{"d_model": 192, "n_kv_head": 1, "positions": "rope", "rope_base": 10000.0, "parallel_block": false, "init_std_o": 0.0, "optimizer": "muon", "batch_tokens": 8192, "doc_mask": true, "dataset": "wikipedia_en"}
MLP neurons of a small language model. Each row is named by its layer, matrix (gate and up: input weights) and neuron, and shows model dimensions 0-63. Each number is 50 + 12 x the weight over its row's rms, rounded and kept within 0 to 99. A neuron's up and down rows have the sign that makes its largest values positive.
After each neuron's rows, "fires on" lists the tokens most often at its 100 highest values on Wikipedia text that the model never trained on. A number after a token or word is its count.

L3.gate416:58 47 31 56 40 53 55 41 56 58 54 53 53 64 61 46 69 39 51 59 50 61 36 35 36 30 36 39 56 45 61 71 58 81 70 40 44 55 51 32 44 45 51 53 71 60 48 47 36 47 64 56 50 50 62 44 65 79 66 46 61 38 55 43
L3.up416:36 45 62 31 66 57 50 62 38 41 64 45 62 47 46 55 60 56 50 56 44 36 42 23 25 73 57 52 74 36 53 49 45 50 44 37 61 62 43 41 58 44 52 34 43 52 50 52 65 43 54 86 48 40 26 57 52 72 46 53 67 43 47 35
fires on: " W" 35, "w" 23, " w" 22, "W" 4

L6.gate265:51 50 42 61 45 51 36 54 46 37 49 57 44 64 52 37 43 55 40 67 76 41 62 60 34 51 44 53 42 58 59 48 58 56 38 44 68 57 42 69 44 40 56 60 37 47 48 46 67 47 72 55 62 57 69 35 46 59 55 37 56 38 38 82
L6.up265:42 63 59 42 40 48 29 64 47 39 61 50 40 50 37 41 51 60 50 56 62 31 33 57 39 33 54 85 55 50 56 40 74 57 55 55 79 59 43 31 58 63 55 23 30 63 64 39 38 53 46 55 63 45 33 51 61 31 46 69 50 63 43 59
fires on: "th" 24, "est" 13, "e." 9, "." 8, "ed." 5

L6.gate382:59 58 54 23 48 59 48 37 40 56 65 49 57 51 18 40 46 47 43 53 39 56 77 45 46 48 55 57 56 40 67 46 59 34 53 52 42 58 35 52 41 53 60 54 48 43 37 59 54 68 50 61 55 62 51 41 51 34 53 59 29 51 51 66
L6.up382:51 57 39 60 64 47 62 57 51 47 62 41 46 28 15 37 61 33 33 60 37 60 76 50 49 42 47 43 53 45 50 60 60 50 53 41 46 40 41 35 45 53 57 40 37 52 52 51 64 45 36 49 51 56 29 48 35 33 57 35 29 29 39 22
fires on: "S" 18, "J" 16, "\n" 12, "-S" 11, "j" 10, " in" 4

L3.gate322:49 42 54 40 51 66 49 59 26 50 71 46 42 44 52 52 35 31 65 29 54 45 38 22 60 38 47 57 71 28 70 64 48 69 36 69 42 49 36 55 57 64 59 53 41 51 45 46 45 55 42 42 57 62 30 25 47 50 48 49 63 53 56 55
L3.up322:35 39 66 17 43 43 52 45 44 54 56 44 57 69 37 47 31 48 55 32 74 47 56 38 58 54 51 47 61 60 46 54 57 54 30 53 44 28 41 54 66 57 56 52 27 49 27 62 42 58 39 59 38 61 24 41 39 60 64 35 49 42 49 68
fires on: " \"D" 20, "D" 13, " \"S" 12, " \"L" 10, " \"C" 9, " \"N" 7

L3.gate63:30 55 37 55 53 53 39 84 59 56 39 61 75 53 48 72 41 44 63 63 29 31 65 49 49 37 65 30 52 29 56 32 45 49 45 50 38 37 51 47 48 30 56 49 67 60 73 56 56 60 35 48 35 68 41 41 31 62 62 27 57 57 32 59
L3.up63:56 68 60 42 33 48 50 58 58 41 55 70 68 50 55 65 44 46 62 56 41 22 59 62 45 39 55 31 37 38 50 55 45 59 55 39 56 46 42 44 52 55 46 36 63 63 69 74 57 41 50 53 41 61 25 44 37 51 45 29 59 33 33 56
fires on: " Bl" 28, " bl" 27, " fl" 19, " sl" 14, " both" 7

L3.gate272:54 47 27 37 48 64 48 56 53 44 85 56 34 26 60 52 52 46 35 50 35 50 67 50 47 35 54 62 55 14 47 46 49 50 51 47 61 57 47 48 40 55 56 39 46 45 60 45 72 53 38 64 60 58 72 49 59 38 54 45 66 47 29 59
L3.up272:38 56 47 58 44 46 51 35 51 58 66 29 26 49 58 67 54 61 46 70 39 73 43 51 45 39 58 79 42 51 67 35 41 69 52 50 60 51 41 59 40 43 74 47 63 37 52 32 55 48 38 38 70 56 55 34 40 57 50 47 47 34 47 54
fires on: "==" 23, " that" 21, " ==" 11, "m." 8, " 2019" 8, " It" 4

L6.gate348:38 21 44 72 45 58 68 57 42 39 64 35 48 44 57 62 53 51 55 47 40 50 47 50 55 49 52 47 37 49 53 50 26 44 51 38 49 62 58 30 52 60 55 48 28 56 64 52 59 57 68 54 56 50 55 38 58 51 31 57 52 79 66 28
L6.up348:62 61 63 74 43 44 53 40 38 68 57 47 32 39 71 44 34 40 31 61 58 30 59 73 48 55 58 57 56 66 56 54 51 49 46 52 57 40 48 46 48 59 53 38 41 59 66 54 72 46 47 38 47 66 38 43 62 44 49 49 63 46 60 59
fires on: " Sm" 22, "end" 9, " Tem" 7, " 17" 5, " +" 5, "an" 5

L3.gate255:40 55 26 51 54 56 27 64 49 57 58 29 55 41 58 63 62 31 64 55 39 30 48 22 45 68 49 52 46 52 31 37 49 32 43 47 61 25 32 43 48 53 59 39 35 36 48 39 31 57 51 72 54 45 37 38 45 49 51 53 56 54 43 52
L3.up255:70 37 45 74 51 55 21 42 46 39 31 29 60 64 63 42 52 44 39 37 44 38 57 47 46 30 38 62 60 66 45 50 56 36 38 49 45 43 48 45 61 65 72 38 67 43 46 42 74 37 58 57 61 42 57 61 42 38 57 35 48 70 51 60
fires on: ";" 36, " (1" 17, "th" 8

L3.gate19:42 49 62 52 33 31 40 61 58 54 56 45 43 50 48 42 61 56 65 53 66 50 46 40 37 35 68 34 53 47 48 53 60 39 50 59 61 34 69 22 59 52 55 33 61 53 44 68 43 36 49 68 28 58 38 61 57 58 49 72 42 69 53 41
L3.up19:30 58 59 39 46 27 38 39 61 50 54 47 30 55 61 41 45 54 62 53 62 35 53 42 35 56 56 40 43 67 42 79 46 44 45 50 49 53 73 34 48 53 47 60 66 62 53 72 46 67 38 46 59 54 40 54 48 56 44 63 70 59 42 50
fires on: " position" 26, " %" 7, " vot" 7, " qual" 6, " Apps" 6

L3.gate295:56 50 46 22 44 52 64 48 54 66 25 58 60 41 51 43 53 49 59 58 53 35 48 50 44 56 69 69 33 17 56 45 51 59 38 48 53 39 65 56 37 54 44 51 63 63 62 60 40 48 53 39 54 48 61 30 48 75 28 53 57 61 28 50
L3.up295:59 50 40 57 32 47 50 59 46 42 34 52 33 59 46 61 58 68 47 54 61 51 55 50 50 30 47 81 42 31 60 39 34 48 47 40 35 43 40 35 44 64 34 37 63 38 54 49 34 35 46 34 58 53 71 56 43 59 77 40 75 39 37 41
fires on: " Bronze" 11, " Bl" 10, "str" 9, " eng" 9, "-" 9, " Str" 8

L6.gate238:64 50 53 44 45 68 49 40 61 43 50 41 58 63 63 48 41 43 40 72 50 42 43 36 46 33 20 68 39 55 46 58 49 46 43 54 35 61 50 42 40 43 60 45 32 39 65 48 38 34 66 44 52 31 34 47 76 45 66 37 77 42 60 38
L6.up238:62 71 66 63 56 71 54 29 55 30 52 73 35 46 63 43 45 73 53 51 34 26 35 26 54 81 34 59 61 45 36 57 50 40 63 47 53 52 57 42 59 37 51 53 52 56 78 59 61 50 48 47 51 43 45 63 60 36 57 58 49 54 46 41
fires on: "o" 18, " bo" 12, " wh" 8, " van" 8, " Bo" 8, " So" 6

L6.gate526:44 57 57 53 38 76 58 39 65 39 50 61 61 58 56 34 69 46 52 65 76 55 52 63 44 50 44 63 46 46 54 44 57 43 60 58 33 47 45 24 49 45 41 48 22 50 46 57 36 47 44 19 63 61 59 39 32 57 66 48 52 49 40 28
L6.up526:50 45 66 47 43 36 46 68 39 52 54 42 73 48 41 59 54 68 53 50 45 58 66 25 44 47 49 34 63 32 50 67 53 34 39 41 46 68 45 32 76 52 60 47 41 49 41 34 29 60 58 59 56 47 38 41 51 61 52 44 51 74 35 41
fires on: "W" 28, " W" 20, "w" 17, " w" 11, "-w" 9, "-W" 7

L6.gate399:61 39 38 52 45 34 51 37 38 56 46 71 71 50 56 45 37 64 61 55 61 51 33 59 69 49 66 27 64 49 50 52 65 51 35 46 40 35 64 57 56 30 66 49 27 60 46 37 34 75 44 49 50 52 53 37 66 33 77 33 57 64 39 43
L6.up399:56 31 31 59 72 33 48 38 36 50 41 39 61 71 46 56 48 62 41 62 49 63 62 18 45 42 54 48 58 40 57 51 35 57 53 46 60 40 49 51 78 61 52 46 56 36 57 45 40 25 43 37 58 47 71 64 36 42 61 44 33 67 40 55
fires on: " |" 64, ":" 17, "-" 9

L3.gate547:74 41 52 58 57 15 54 35 56 30 39 46 45 52 64 51 51 55 49 29 20 69 52 58 50 57 34 44 32 47 55 60 39 33 46 74 55 26 29 24 31 38 58 60 34 45 59 48 55 39 63 69 46 50 40 31 63 34 64 45 56 40 51 38
L3.up547:60 50 34 65 44 32 61 46 34 48 77 57 69 62 34 40 47 46 81 60 47 54 50 52 50 30 62 52 52 58 67 60 43 52 41 38 30 59 55 47 39 49 63 61 54 70 50 40 67 28 67 49 39 74 25 57 52 54 25 36 38 48 48 48
fires on: " same" 23, " scored" 8, "cription" 8, " title" 7, " Bronze" 7, " age" 7

L3.gate24:46 49 66 32 69 31 40 38 51 59 62 56 40 43 39 44 63 37 62 62 66 55 37 37 55 34 55 45 40 37 43 70 48 48 56 71 27 22 56 52 34 50 26 60 53 71 68 53 76 42 59 64 47 55 38 33 55 64 47 37 45 48 32 58
L3.up24:53 60 51 35 83 42 58 39 55 61 36 35 39 54 59 54 55 37 82 54 62 45 63 38 37 46 40 58 61 55 47 72 64 51 66 50 63 48 37 62 44 48 34 56 56 61 64 56 88 50 54 57 74 53 56 52 63 33 51 30 53 51 66 48
fires on: " on" 40, " by" 7, " a" 5

L6.gate585:57 39 70 51 34 37 34 41 32 65 48 69 62 58 53 52 45 64 32 53 44 48 45 40 68 50 49 56 45 72 48 41 60 68 58 68 81 31 41 52 35 35 68 67 37 55 46 33 42 42 46 41 52 47 44 37 49 45 70 39 32 28 31 22
L6.up585:53 51 38 51 59 59 37 57 65 58 33 75 63 60 45 31 57 49 31 41 32 41 37 59 42 39 36 38 69 43 53 55 38 45 47 64 61 51 53 61 52 35 24 62 66 64 43 48 43 52 55 44 16 40 65 54 50 56 34 42 32 52 36 25
fires on: "-" 17, " (C" 11, ":" 10, "ec" 9, "." 7

L3.gate637:35 58 48 61 48 34 57 54 60 53 23 48 45 57 62 56 49 46 50 69 73 23 64 46 51 64 53 67 39 57 73 44 57 50 46 64 34 48 40 83 40 53 53 52 47 23 56 69 44 47 55 52 63 50 38 45 37 59 69 67 69 47 41 62
L3.up637:61 25 64 55 51 54 46 54 44 54 44 44 52 31 63 44 68 53 34 37 60 36 62 32 33 61 64 46 28 51 34 51 36 64 47 57 40 56 59 61 67 76 55 37 28 42 63 64 63 64 50 49 55 53 52 56 55 50 55 62 66 54 66 60
fires on: " played" 18, " love" 13, " Blue" 7, "azz" 7, " football" 6

L3.gate180:41 60 53 41 52 48 52 50 61 44 33 42 35 54 43 53 41 33 32 69 50 51 31 38 49 64 59 59 48 60 72 50 67 59 45 45 33 38 60 37 53 53 41 54 55 59 33 47 55 48 63 62 30 49 61 32 38 58 29 33 59 53 51 61
L3.up180:59 35 61 50 31 62 60 53 57 58 43 66 50 51 73 47 20 58 65 64 58 38 52 31 49 62 44 40 46 32 54 79 46 50 33 40 51 51 33 42 44 60 35 71 33 52 40 52 46 58 63 46 36 38 36 30 34 45 54 48 56 61 48 69
fires on: " of" 20, "ath" 9, "," 8, " with" 7, " del" 6, "a," 5

L6.gate236:62 61 67 58 55 52 56 61 64 41 42 52 59 43 59 57 43 54 50 51 66 63 49 76 35 67 32 38 43 59 59 55 62 48 48 56 39 37 33 53 38 53 51 56 63 67 62 36 57 50 46 54 61 53 62 57 49 52 42 63 35 46 69 56
L6.up236:55 49 43 64 49 52 32 75 54 29 46 24 58 59 63 35 38 85 58 51 41 46 45 39 42 66 47 50 58 44 49 62 46 63 57 51 49 57 46 34 43 78 53 46 52 61 56 38 45 44 47 69 36 43 71 45 63 27 60 42 71 52 45 65
fires on: "ac" 20, "ur" 15, "ec" 7, " ac" 7, "inc" 6, "un" 5

L3.gate250:60 59 61 58 54 30 40 52 50 31 28 56 60 27 69 45 60 56 32 56 32 46 46 53 65 66 39 29 46 45 54 55 53 62 32 50 55 56 39 47 29 55 60 64 53 40 59 73 55 35 42 28 41 42 56 50 62 52 64 39 35 26 41 49
L3.up250:51 67 43 48 34 56 54 50 50 22 44 51 55 38 54 50 56 50 59 65 44 51 48 41 77 43 32 35 62 63 60 77 46 60 41 60 44 55 66 62 59 47 62 80 73 64 55 45 63 40 34 49 42 31 56 56 50 57 53 62 63 56 40 50
fires on: " -" 27, ");" 20, ";" 18, ">" 9, " *" 5

L3.gate384:50 34 69 32 62 73 65 53 51 33 66 45 58 36 54 60 51 50 70 35 37 40 45 23 58 41 47 41 57 34 44 50 47 70 36 39 41 26 42 45 54 49 51 53 47 41 60 60 56 50 64 32 33 54 53 60 61 57 56 52 31 38 36 60
L3.up384:62 33 46 18 59 64 59 51 59 40 67 29 41 53 45 43 18 56 67 40 42 54 46 39 30 45 52 43 69 59 28 41 49 45 44 45 58 42 44 60 41 53 47 43 46 43 43 50 49 31 53 65 42 50 46 42 73 58 56 72 47 40 46 44
fires on: "D" 37, " \"D" 20, "-d" 18, "==D" 11, "d" 8, " (d" 6

L6.gate549:57 65 41 42 54 63 53 56 40 62 46 59 50 56 36 50 66 74 47 53 52 30 63 49 63 43 54 61 73 48 51 45 67 59 45 46 77 48 49 65 43 71 52 54 42 57 29 52 49 59 65 58 65 60 42 64 59 45 62 46 46 44 44 46
L6.up549:57 38 59 62 37 53 53 58 37 41 45 53 65 51 54 50 60 51 66 55 46 28 45 55 65 33 50 38 39 50 57 63 60 57 38 41 55 48 54 49 47 49 55 66 56 49 25 53 55 56 76 62 41 40 42 62 36 65 51 33 60 59 42 60
fires on: "." 41, "s." 18, "es." 8

L3.gate602:45 70 43 53 51 49 68 58 73 56 65 32 56 46 65 79 42 45 60 49 38 51 32 47 42 37 68 53 52 35 52 28 50 45 59 53 33 40 49 58 37 31 49 48 58 39 72 50 35 43 35 51 57 70 55 56 62 32 38 42 55 45 64 41
L3.up602:48 45 41 52 40 44 52 51 63 59 45 40 50 55 60 43 41 46 42 61 44 51 53 47 38 51 59 50 45 36 41 35 52 66 46 47 31 48 52 67 32 70 49 62 64 57 51 57 47 51 29 63 59 59 40 55 60 56 42 64 53 58 51 42
fires on: " Cro" 23, " Mon" 14, " bo" 13, " tro" 7, " bro" 6, " Mal" 5

L6.gate533:51 50 47 80 59 38 57 55 47 53 46 60 59 57 43 46 48 60 42 56 51 34 63 54 49 45 71 65 61 53 45 64 51 46 82 51 52 41 37 41 38 52 41 69 27 49 71 44 37 53 55 24 51 68 46 31 39 44 64 64 52 38 43 57
L6.up533:51 54 66 66 33 50 56 69 54 40 59 41 59 43 52 43 44 39 49 46 65 42 55 69 56 72 45 69 58 57 51 59 51 56 50 57 55 65 44 73 57 43 76 40 53 74 59 41 49 54 71 56 34 60 61 39 66 51 44 37 71 72 53 53
fires on: " Sm" 22, "end" 9, "6" 9, "ow" 5, "w" 5

L3.gate480:43 30 61 19 41 57 59 29 52 44 63 51 43 64 50 45 61 70 50 73 58 65 51 68 56 51 48 44 53 40 41 58 45 50 32 55 24 45 61 58 42 44 65 60 52 63 52 52 32 70 65 56 65 55 44 41 51 40 56 76 40 36 37 51
L3.up480:55 69 48 50 38 46 43 39 51 56 49 52 34 56 64 60 69 57 34 59 35 44 62 68 50 50 39 47 43 35 38 48 48 53 44 38 33 38 63 59 56 63 57 29 41 63 57 60 52 43 33 29 64 59 67 38 54 54 68 50 38 30 35 27
fires on: " is" 24, " also" 18, " in" 13, " was" 11, "\n" 6, "ally" 5

L3.gate357:45 62 46 57 55 63 58 52 63 52 35 47 55 61 44 62 50 52 40 54 28 39 59 49 42 34 85 40 45 57 59 50 49 45 55 60 50 57 47 73 76 53 65 52 68 43 75 53 57 68 66 43 44 47 58 45 38 60 36 42 59 52 59 48
L3.up357:58 55 47 42 63 67 47 48 53 41 34 48 52 81 28 76 34 34 43 31 28 52 55 61 35 36 36 51 60 61 57 43 50 40 48 62 55 49 65 67 83 54 65 33 49 51 60 54 58 67 64 51 43 46 43 56 55 67 27 38 88 60 46 35
fires on: " bl" 21, " Bl" 19, " cl" 17, "cl" 14, "-l" 8, "ren" 6

L6.gate96:51 55 52 59 52 57 50 63 62 51 39 65 50 50 45 60 44 62 61 55 35 62 50 37 52 26 56 52 61 50 46 63 55 65 55 53 65 56 60 47 67 35 72 50 37 40 43 54 67 68 33 82 40 39 47 58 45 61 58 34 59 54 44 55
L6.up96:51 69 38 71 53 35 47 65 68 44 42 56 54 50 32 39 42 47 62 36 29 54 49 55 40 55 33 48 49 25 37 47 77 73 55 55 41 55 37 59 46 50 53 53 37 56 52 56 58 49 52 66 55 57 54 42 57 42 54 58 29 54 29 63
fires on: " co" 14, "/" 13, "e" 7, "de" 6, " dis" 6, "te" 5

L6.gate214:68 56 50 60 61 48 55 40 32 48 59 45 45 35 31 50 62 59 53 36 45 21 57 53 54 39 61 53 54 33 52 59 59 47 43 58 56 45 57 44 50 49 47 44 60 35 48 32 65 48 51 42 84 58 19 42 63 30 71 59 51 59 48 43
L6.up214:64 59 48 34 28 53 66 67 21 60 38 61 52 67 46 57 55 56 72 56 57 34 37 60 51 44 60 58 51 41 41 48 48 37 58 40 57 49 51 55 55 64 66 49 52 37 35 34 52 56 58 58 35 47 46 75 40 59 66 47 39 62 34 67
fires on: "." 33, "s." 10, "es." 10, "y." 9, "ing." 9, "ed." 4

L3.gate475:44 23 61 33 36 46 62 56 43 45 49 46 42 53 40 31 70 48 50 63 49 49 53 63 47 39 50 38 60 58 44 48 52 56 54 50 23 59 29 55 50 30 43 50 46 32 63 44 52 45 52 36 48 70 53 55 17 54 60 63 49 40 33 56
L3.up475:66 34 40 28 45 67 59 51 39 36 37 62 46 32 44 34 44 69 65 41 44 58 38 59 28 49 76 51 51 36 48 48 52 61 38 68 46 69 40 64 42 33 41 53 55 34 85 57 52 44 44 59 45 68 47 40 46 49 49 58 60 46 43 55
fires on: " ==" 49, " =" 11, "===" 10, " career==" 8, "==History==" 7, "==" 7

L6.gate232:80 32 50 38 52 45 53 44 49 50 40 51 41 46 50 47 53 47 49 53 76 68 45 71 54 61 50 42 40 45 61 46 73 52 32 62 60 60 42 52 52 50 63 33 49 49 66 44 48 42 53 71 55 87 61 46 60 49 76 39 30 62 51 50
L6.up232:48 53 52 44 36 54 59 75 58 41 58 48 44 56 45 65 49 75 33 45 51 47 43 36 58 48 66 68 62 28 57 69 43 57 71 52 57 51 47 32 46 39 52 59 56 41 44 80 45 57 57 30 66 31 55 40 37 38 40 57 58 45 55 47
fires on: "w" 21, " P" 18, "p" 11, "ro" 7, "ew" 6, "d" 6

L3.gate411:37 47 45 53 40 39 50 58 62 44 44 42 65 51 69 49 59 59 51 43 60 43 51 52 43 44 56 38 77 29 54 29 51 57 53 48 44 55 58 51 49 60 58 61 89 42 60 59 48 44 60 56 56 71 38 67 62 42 55 32 40 57 69 52
L3.up411:53 33 50 59 44 42 43 71 53 52 59 34 64 45 58 42 66 49 73 51 55 60 48 49 52 36 51 40 61 45 55 44 86 77 60 58 23 55 36 59 40 59 58 45 52 35 52 46 37 50 66 63 41 45 47 44 56 54 42 33 39 64 25 68
fires on: "L" 19, " per" 17, " res" 9, " del" 8, "-L" 7, " bound" 6

L3.gate609:43 47 81 57 35 54 67 55 71 61 51 56 45 44 41 50 63 46 53 71 40 63 69 60 41 45 45 73 54 42 40 39 59 62 36 65 49 48 34 62 46 50 44 39 40 65 59 44 63 48 50 78 34 41 39 59 30 42 48 51 53 68 39 43
L3.up609:67 52 49 46 45 55 57 39 24 50 61 82 33 51 64 38 66 61 51 64 47 54 62 52 40 48 41 56 43 62 49 51 74 48 36 74 47 40 42 63 41 41 36 52 55 47 63 60 51 56 82 55 49 61 23 51 35 63 38 38 56 53 54 57
fires on: "==" 23, " ===" 21, "===" 19, "s==" 12, "====" 10, "s===" 7

L3.gate432:48 56 57 58 53 60 52 43 58 52 56 54 49 60 60 55 59 27 52 55 55 62 57 54 54 62 52 54 34 45 60 60 71 66 37 50 48 47 45 62 48 53 60 37 49 74 51 35 44 54 45 67 52 60 53 45 53 50 38 57 80 62 39 57
L3.up432:70 51 87 79 65 49 53 48 66 51 55 38 65 66 44 48 38 40 57 57 71 64 44 65 42 52 51 41 39 62 52 39 69 45 37 40 62 61 27 51 47 35 54 62 53 54 53 51 41 55 62 37 56 44 61 61 55 42 56 55 56 64 47 59
fires on: " sub" 23, "ra" 19, "r" 11, "ram" 8, "ro" 7

L6.gate576:57 41 64 48 34 46 46 50 61 63 49 63 44 56 46 41 51 43 22 53 30 55 57 66 73 33 47 46 42 37 61 58 27 45 47 56 44 66 36 68 40 58 27 46 48 48 42 34 33 69 58 61 48 60 61 51 62 49 51 47 28 51 54 41
L6.up576:57 47 54 43 57 44 49 72 45 62 16 48 33 50 42 76 49 49 55 27 33 48 51 51 68 56 27 89 42 57 63 60 52 71 38 49 55 53 49 66 62 42 21 60 39 48 29 53 48 50 43 34 58 54 53 45 55 57 58 49 50 48 45 51
fires on: " sc" 22, "g" 21, "G" 14, " Sc" 11, "sc" 5, " \"G" 4

L3.gate639:56 38 53 41 58 57 46 44 50 49 36 37 72 31 66 60 54 44 57 59 41 50 47 62 32 52 33 47 74 58 47 37 38 56 53 58 41 66 46 59 40 57 58 40 20 31 44 44 44 72 59 27 55 70 46 62 49 55 69 41 66 58 38 47
L3.up639:67 48 33 45 40 15 47 64 33 57 38 27 46 41 50 68 66 44 52 68 62 46 68 58 37 43 37 45 63 44 20 42 46 37 45 59 44 43 59 37 45 46 38 59 38 40 48 51 73 50 54 52 54 55 77 48 52 36 39 61 57 29 58 50
fires on: ":" 54, ";" 40

L3.gate340:58 30 60 40 40 67 69 46 51 39 83 70 58 56 46 64 43 67 58 74 48 48 47 56 25 50 55 52 43 37 51 52 53 41 58 46 32 45 54 57 42 71 48 60 50 48 68 84 60 56 25 27 35 63 61 50 54 61 61 47 48 42 37 41
L3.up340:41 33 55 38 43 52 63 47 53 35 81 73 56 50 59 67 64 48 61 62 56 37 36 24 38 53 57 67 31 39 40 32 47 43 43 48 66 38 53 43 54 72 54 58 40 35 60 64 63 48 36 41 63 77 59 53 71 53 56 43 33 41 40 46
fires on: " football" 23, " of" 11, "1" 9, " play" 7, " basketball" 5, "15" 5

L3.gate20:44 63 57 61 44 56 37 43 42 41 44 49 45 76 55 35 27 47 40 75 52 52 59 47 40 23 48 59 23 31 65 41 65 36 63 49 59 32 47 57 62 39 56 61 52 53 54 38 62 43 38 29 55 49 54 30 45 33 65 35 67 41 54 56
L3.up20:33 67 58 64 56 60 63 44 62 58 59 55 60 55 54 46 35 64 59 66 64 30 46 45 46 32 47 53 41 34 55 38 60 42 52 51 64 28 49 60 40 37 40 60 41 47 51 49 52 47 62 30 71 56 59 38 56 41 65 53 49 41 49 47
fires on: " a" 82, "=" 5, " =" 5, "atin" 4

L6.gate289:67 58 09 60 55 54 47 58 53 41 52 66 48 65 32 31 50 43 66 55 32 65 73 34 70 53 47 61 59 41 41 28 50 54 59 47 48 48 40 55 53 35 56 50 43 58 29 34 59 38 53 57 52 61 59 51 26 40 54 45 60 58 36 32
L6.up289:70 63 26 43 56 58 54 33 58 65 47 45 40 38 29 52 52 33 33 49 16 49 34 59 50 36 49 75 49 35 57 42 44 42 54 68 38 44 44 56 84 53 58 51 47 43 49 52 64 52 62 51 28 60 61 65 57 52 32 43 66 57 46 60
fires on: " al" 18, " |" 17, "ro" 12, "–" 10, "cl" 9, "l" 5

L3.gate386:69 62 58 31 48 55 38 56 54 49 61 71 47 44 62 74 51 29 53 58 47 30 63 46 70 41 33 60 73 53 47 49 41 45 63 62 40 47 42 45 39 38 67 56 29 48 44 40 49 76 48 30 70 53 50 43 64 53 35 55 45 46 39 44
L3.up386:52 66 53 57 50 52 47 47 30 41 31 33 51 47 33 36 55 58 46 59 60 66 71 37 49 45 40 45 67 49 52 58 42 55 61 64 43 67 40 89 47 62 56 57 43 48 54 65 47 35 35 54 59 51 54 86 47 44 55 76 62 42 40 53
fires on: ":" 53, "s:" 13, ";" 8, " 3:" 7, "):" 4

L3.gate170:39 36 53 33 37 57 50 41 59 35 51 58 50 66 46 30 47 44 60 61 47 66 20 58 38 50 60 44 59 43 74 36 57 42 59 50 54 52 38 49 43 65 65 71 69 40 47 50 59 45 35 48 47 76 55 41 50 58 47 44 53 48 64 47
L3.up170:38 51 42 77 49 49 48 50 68 62 45 56 39 40 62 41 42 57 35 55 71 39 61 35 58 82 55 52 30 35 34 60 55 66 48 37 54 70 24 34 53 49 56 37 43 49 46 50 40 52 60 38 55 36 49 47 42 69 31 44 25 59 45 45
fires on: "a," 18, "er," 11, "e," 10, "," 8, "on," 4, "ing," 4

L3.gate101:43 42 51 47 72 38 37 26 41 57 41 53 48 47 26 65 45 49 34 46 41 63 56 41 50 50 36 56 51 73 47 48 47 36 68 53 66 20 40 58 41 59 42 54 39 57 56 44 40 53 74 59 33 40 56 39 47 64 37 47 67 60 61 38
L3.up101:41 41 61 46 68 39 20 32 34 44 53 53 56 47 42 59 56 38 26 53 55 67 51 39 37 33 50 54 44 51 44 64 53 37 77 51 43 23 34 79 48 46 43 50 36 55 71 41 64 34 73 65 48 41 65 44 59 57 39 30 58 70 55 52
fires on: "\n" 48, "." 16, ")." 4, "5." 4

L3.gate221:42 60 53 39 42 40 30 45 60 39 62 56 28 70 67 58 52 36 43 34 57 37 33 32 42 35 68 40 56 43 50 48 37 46 58 38 28 36 32 48 45 62 52 46 48 44 35 49 60 38 39 63 70 38 76 51 40 44 58 36 44 30 45 65
L3.up221:52 48 48 45 37 26 44 44 46 41 43 43 48 62 64 66 60 34 59 37 54 49 53 29 30 44 54 28 39 49 61 61 38 56 42 31 50 54 26 52 32 63 59 37 25 51 60 40 45 50 35 54 63 41 58 46 42 50 46 22 46 51 59 51
fires on: " two" 14, "==" 13, " a" 10, " most" 7, " three" 7

L3.gate527:52 56 55 51 79 58 46 68 56 53 44 54 48 37 52 44 73 37 67 65 64 36 64 34 52 49 68 50 54 48 26 24 51 50 41 57 32 49 35 59 51 57 42 61 23 59 79 54 44 70 70 49 72 55 35 42 32 35 39 41 35 53 51 52
L3.up527:59 29 57 46 65 66 44 58 54 29 34 67 26 40 42 55 67 45 55 56 49 56 55 32 34 44 60 54 49 33 22 63 80 56 53 35 56 63 36 53 44 30 24 63 60 21 64 53 47 44 51 61 69 57 59 51 46 49 39 40 58 56 48 46
fires on: " ==" 49, "s==" 13, "==" 12, " following" 8, "==History==" 6

L3.gate154:44 67 65 59 47 42 45 53 50 41 44 44 43 47 31 54 27 60 78 40 66 50 25 25 54 41 64 34 55 38 55 63 45 25 52 54 54 52 44 49 50 62 56 39 48 61 44 78 37 58 56 50 39 64 56 48 45 58 57 47 27 31 71 61
L3.up154:45 63 75 66 34 57 58 64 40 48 53 40 59 54 31 38 45 47 58 50 65 44 20 25 56 46 51 45 43 37 53 69 44 31 53 65 48 64 57 40 51 49 61 38 56 36 41 71 48 53 55 50 37 69 59 43 61 54 47 50 32 29 83 67
fires on: " inter" 19, " Team" 13, "E" 9, " Te" 9, "P" 8, " Total" 7

L3.gate373:35 45 45 50 34 65 62 37 73 79 54 48 45 36 39 50 40 52 80 53 29 62 35 38 43 38 53 42 59 49 50 33 50 56 39 50 57 43 58 60 22 57 59 49 68 56 57 35 60 57 41 48 62 82 29 46 44 45 43 45 35 34 27 48
L3.up373:39 27 48 59 74 62 71 45 46 33 69 58 63 29 34 47 40 33 54 65 31 47 31 48 45 49 58 61 63 44 24 46 40 31 68 35 74 42 60 44 41 71 51 55 46 40 48 30 62 65 57 46 50 45 69 50 70 43 44 46 46 47 52 48
fires on: " pres" 11, " col" 10, " Con" 9, " vis" 8, " trans" 8, "rans" 6